Weights of a small GPT-style language model, trained from scratch on English Wikipedia.
Size: 9 layers, width 640, 10 heads of 64, MLP 1728 GeGLU, vocabulary 43838, 72.7M parameters.
Architecture: RMSNorm before each block, rotary positions, no biases in attention or MLP, tied embeddings.
Training: a variant of Adam for these matrices, 944M tokens, 7200 steps.
MLP neurons of a small language model. Each row is named by its layer, matrix (gate and up: input weights) and neuron, and shows model dimensions 32-127. Each number is 128 + 32 x the weight over its row's rms, rounded and kept within 0 to 255. Numbers have three digits each. A neuron's up and down rows have the sign that makes its largest values positive.
A block is one neuron, or neurons of one layer that tend to fire together. After each block is what it responds to, as a language model described it from the Wikipedia text at the highest values.

L4.gate145:174104151183094142148131097148139103220113090115156172125087141169108136104131189175114067175069130109148114094211147081118172195107129116103165129139135128146100127120153151116146139142175097073134118135157171051165160132113146104158156124169148100119155105080156136074068113106119147079
L4.up145:120119210130130103138157089116135150178175116157164182119099117101084162088126153117157146125119153048105089116116151118075131131073051135104130131150164101127145207160046114151146177120122167133120157086086191093188125164144131148154086140120117187090136122134160149090115111114133100139
L4.gate641:133094120133137143150089136099122147127095077117129107096134159130121162071159084149161127125139030088115111102126125113141129109145119091134159083125128139144115114179049103170110143141065164079061190091085156106117161165179113136171182126160104133047121111117183118091131078137148149113
L4.up641:105157143133148128091072134058088126153096127132167196111108136136123112112147225170124119147094197084140124145124226167125162042096124142192151158151102144159121156084087121124137104120102135071121112161199174142075132160112101105149172069101119127135174176186094164184136100140108154102
L4.gate766:082140145163132088150180198108099114155094104178121142102144155117116178134134153142141140149164131050142183175186129152145108074191108072151152139139193134140156051142116121130082090131107119124096109096167096116188083139155118168133119102105140082078112110081119135112083159149091156128
L4.up766:075179086128093166090214181134127080131107092156161164088116149105088170165138123172127132173131084127097148163121123100102116071099109117150162099088111111141118066181091185140098097097117121141137049125143099116100155122132122094122153135161163128129116175097159198108202140106144173116
L4.gate776:086165154171081153109123109029095082163084097131100100128128136150108105051166140110171121076121092117138137087137140124141174162193055104104096133126079108079204091160108137137148084181166190105090108137141122107145187147130133156107148140132130155078107088127125077115084129145091140163
L4.up776:147120180123163160125068170139074121135094085158129170118131137097135106058107174092109124105125172068082109118147178139126174132083111136139159127134113157153134113162136108145217132149118155097153103159139145127117120157174137119125115060114194132047210147127173058155139154133119144121
L4.gate1021:088150120152161149089114128217123080164128178178122142183105163085140113156107148143113060109161135100143144132170203127105181100126164198158096112175142116128069155115182133145073144195052166166151096034074164126162144149053139101060144128136091142123180121165106166083157049095101124132
L4.up1021:198135131095136099076087131067135167060078180166076089144096146157131168156132152176152140151127134162117143158073121105120081016103194122136141150123129135105067123121130146154164139142123132147120135094194122114069117118135144117149109105187139145131140199158164072145133131149131178161
L4.gate1095:114138126180185196175108153115072111087105092135113113128098131140129138143121219151181166082121157089127140108109173115108153145158160135104132123162111147129160091105117103103060118162101139087127121108135170120122152141100162162143104034157174157075097141096110109147112126182178152110
L4.up1095:182150196111113139117129167128129125128141072161176078123121080046133096114127107161118167107141105145120134114094136169170195168138141164105137123128070104089083127169167106113091122093138132131122130153162118160189157087118131161078147138126174158107122098163193124096171129125135132084
L4.gate1136:166144148206110179122120150178091121152124154141152115144112141194151084205100144154149127135128119129113086136170145090118141063150113135068074131114149039131135102144123153142134126096092101109104099132155164107183134095117146138144117111133155122113147104172121116087128100104112083148
L4.up1136:162127119162154141158124152208124086121139160160138128178142140116164164146080163166155103179153137142123081115090120097132122119115170127166094136115130138195054157130128144120161114082135142131093146106089181157145137149150145162148195100146120113045185145104126104143186103092136084185
L4.gate1368:177151120163176105179067079097077141133088093134070113105148135113102069158227142150062096161139096125116093114165180119099134132134156101209149154100188112160171104134135091110065135112093093106105185112120176146137105190115135190125143102134123075095230122101158118158149047111094176091
L4.up1368:186151184159162166161163148124110153093202074137124153092081151117109122130104121170111037152186083167164169128156125110119173157145141077160154112091153113022126103137115105105147124140112180126159137120155100069132130128162137129136167158151136153083138126094121138098098091098107150143
Description: Year-to-event links

L4.gate69:144063095138125179182145148117126173125094128132152153114110135131161129144127088105113119169111141129149099154151136139125155150129072114134096156116132069088143126151131150077110126126131101191157100083154153134132101124123185143061135133177114065097152076116131085176120108143133150056
L4.up69:117127117141150161069116096141119114132146073109138104140120161191153125128087163108104097106125096079153135095117164136132154093127168138092049154184134093071165114100108154110136123182125155158084139106116088133134125121098155109075147190154156129115184090094119136145105091136166112090
L4.gate129:116138163157142182090123123124093119188121084145134181071097125120142128167135157096088083157083140124089117172108104095133137116157104119087117119121142087141146102104119142158151131143182149105111194048168085116123169104161057068126078111163166096103109099117180086106188168197208187128
L4.up129:092199088138109124145139150046133084163156173143113095156098149159140106098175134114102114164096143144153081161080204070150149090144146142114094142082075103122174126130082187147139155134132146123138111168115062104084118076137106153081189157143131074121112068184130070063155136169143111150
L4.gate161:137057129138121164101072195095101157097097104124183151110173149107129139158124099151155081067095103104170174121120125117157192150136118101155145159105115120122098070172111114160158209094125143113092114076136090137172133169138138179114126197124144122102125079096148150134085133081150040078
L4.up161:162141108140112177144134132137146168145223085174164154092148136141149148148122093100095027120130121111157128161099140176136168133161108185104138155173080098117142131152112107121110124085092107094110105093145108145173117124154200072132099131085139108150133080114140118145129129062148107114
L4.gate425:165111071154090077109059121092188174123127130142120143090137074123093079096151137107152152100107086137162139149120113135108164135105143124120141135131122095102081147202120172139078122134018135084097088057175158143139087121140146132129172086121049083091177095130134078156069095050079087092
L4.up425:135059136135120107091116175125125112096170109107111124088102167102138092070169110158123117115125138138194142139151148195150176003113130115153101118112094158127069136142060174169110134146121098056151123126126127134098110078099080090152071101117114121077098175122166169168117136130175095108
L4.gate686:111093111154108139118159096156107138168137131141134148173194171121162122125094113075109091117146122118152152172129125079127111148098135176121137126110085100133071119174191115126111127108109086095122123066078127071169094160086127152156126130138138091057124097146156159156121163076138163108
L4.up686:161086111160116132091155138068186167134074099164193140112148092111123146196108065144155187096142152120158166143124126124090113174095115084118117113090104158096091188151132150091139137125112077170086119132101187162164098158136152141147123132088122103106124159126143142129153150113108112143
L4.gate767:125074150138121185157112172166104152139131126091127104136124110123070160116104158106131134086169080106078134174095161088106179210068144132113097108147148082170130109142110113128128130095145131081066091102163135132164111204177133095145212128137166173083103107116123085215105144130197098118
L4.up767:108136095189118102100106175135111159148186145187135158171137104097111132118109185134062147134125124127131132067113079130111070081150136211136058096098092160141093186143145151138136131148061105131152129083194097103161086096138154132175116185132151055091191109107152097123151156149082128092
L4.gate937:131105142136127127124111141164138063163162123121063147113096131152154144104157114091132145128145105123089085094153152103109137179093125146167144118159144114124174102102163071090075152136151139142133171088172169075198152144096085201142123146080149109141124130145118116142071120134161103147
L4.up937:134092157181112118079089154172158112113099138110090174098068115101154138167149095136099106150115136103097112107099097111099187117094126111133105124144110106111168055094105094144122092186112125113137149104175134055188157120140132130124098109081082080123212155124109124156117118078166152173
L4.gate1279:127106141182129169057139143108140146119161121144158161105213109145165081132110129198064060099112110146149131207089121133121139129124023136119099149169116062197133134139167125070173119124127090119138150090147152126156142172086181122195147122093085105099128145156138090127154152155185107071
L4.up1279:143109165176101084079113154110146118152122156073099157108190142100146146087090117053083114142163100133133102185092126123121177118082135150136034133153103120119119143113179166117143096130126158117125140083139112102156109152106130101094165166103106101122142154125126138132099146124130088122
Description: Possessive / word-start continuations

L3.gate1275:129145119205164150147087147126190106091147137118108103168194151107125130093181195101116048136148157119162167090172154123146118188151128125161084108145094097141101094152143066139105113087148177149160179094089155176148046157072156117101139147189136112145138102107127168122113090129128107192
L3.up1275:209122090150162130161179051123161142145099125089114134134097205133135103124134081077088080147113107172070081179194110145114140101122169141083127119135110105184189166138090090081058129107165022106162154163133123146126123092145159104086062071113144126145141151146072115151125132130114101107
L3.gate1287:148136150116126166174129132177131083158078057102113157115090133136139085138139160149107121135145104090110102098167146134122118091126139161104134083102119153092096152089119120159087116160119151153188143141152130146165098105101113073127103124137112113048109133148166150121052157148112173132
L3.up1287:132134135140138131110120170107137197062077103133110103152120155120191095154129132121174101157173121163095109140085089108080113122121058125101138150180169096128173185142157098093118094186181082163136180093168087067145161156104139187198154183169183148111154127159136066101108075086127126097
L3.gate1397:169064124170127150143120110114091099110161076082132128119173161077102124161147106185172074046155186121062186118147138123125110147089080128082109156089144127118160077164176116094058077123179118101157121063162084112157149120082132177102107159147111135140123156154126108096133112166132137115
L3.up1397:126114114126143157083117140115118049119098116114158125068129156092141112175126146151139098029124150134093139098169141169118129162166077119140171128082148168109112129112191109140084088123137174158075086075160086133198121129172153156123168138149195111095156123116126072090085090126120163057
L3.gate1547:125116116095121112101080113158167154084139109092141112173149144173089097126155123096177063140182129157126084096169093109150131081094093114076060105119124119150172124187105151136119118137162083116128151141104105113133097122137123150180031152120108180149128153125133166082146127137119065133
L3.up1547:156130114179092183098124147121119113042147096070121140105126109087127067165156101127105137090174159126113204157099126095158115175149119134182123145130117125096140132134176158120072121122125163089122122136081101126119150094049099177158151093087132096089109096047113115186084109187130117139
Description: Year and day in dates

L3.gate10:120071101192125150132158184104098123129190099089129144158126178078179166145123097142115143155158123128150166142163104089120158132093158143110160160162087077163108186119120081132086124068104117193123170111094151176123115067140123167127116155204131137162086097149154132157113119147143106180
L3.up10:166107083180104094120110180062129143139076107125116135180166176095153151129111084112113122146178122145158187098138139102088180139140120095130119118141145137088093135166110139151131116168123135190091129074095111079128159132146085173097058164143121107130141115135139098107093088055101113124
L3.gate53:135149110064146131197076128122128138112154141062144118149141161116188146105150167153084118089137110141139088137121138064135153127138118169101105121105122143177099145116127158085157135077089065121137193140127087156137129107083115036167193120177189080147091085167189090192101083130184140085
L3.up53:146092127126180110182143124115152161120193186090119160095123062106165084115133162120100151107085138110135037088162128145133122116151105155082123141097107195140077140110065129122139094158138103164134117140174064151130115116079077096129122114152097090135069124089145146191109133094133223119
L3.gate975:093095177157118154152137146136087081101135157158121131155145175126210127158110129145126167158170140153153171135182180101158140140121141150136115085147154126145123074127106083073107120150197075098163192162101085059122130077126140134194064129094108088115108138142137110109073102180145129110
L3.up975:135134152122118082178163106096148109130125179138111104114133116160138107147150102129071105139157139140120150163180105121144108114124089127133105172083202119118148162109173098114068115074163125141181093140111150086030129137128102089134114093088120118132155137169148095127095151115125153136
L3.gate1371:075156122145122152186089120139100111096140144156095125091151155131089091173153163099146081116129134102167145132171109087117133149115126108160152089185166106156177036168137114126095123186100148131167109105105163090186150102111171121133151150149165201176125089111143159066119080174145131124
L3.up1371:164143099099106155130109129090205150123071180119120133166131144184133104164080083128099190174165169141151179142116067089189145119147093099211086132164144107105147149106134139155191064144116137145129141156118098160157170102134025093138099100110105058164115135102155148111111097139148110189
Description: Possessives and mid-word pieces

L5.gate770:085082137151082097166134125112113093099181109136130150127135136078118070122148125129053104095137124092188121075160119088115118176191130095087109187127127165118101080150137197109102112187108125115098101094131125064133138106104134104116121151133127161090128125115095099194108154159177115145
L5.up770:141110160155100131117093152078150111117126178123101122111178127121132100134149121124132112079130069151138139134167118134120134125116117122105135141197158141165178098131103111146103089104103144104077123023116144138157166124115187139081096144142165131184143084099143090140141086196203115156
L5.gate968:116110169132150090131162136136126116151091132165159125082100118107109146079163141110148103076138132121163129173171140036097120172134171115105098143131126144139102144048186113076120142133149137144139139101075112134095135179149123106089133103199162085111124106128141118124102103081133131083
L5.up968:106104166126082100166175079143130114119049150074087107080118081163082123147166136108106128073185150125113124122171169095126090052124146090075083148104123131078144092152146172099131128130106101152112141059115147125089170083138071083086074146112151072136111158052075067149124099107104114127
Description: Token following "I"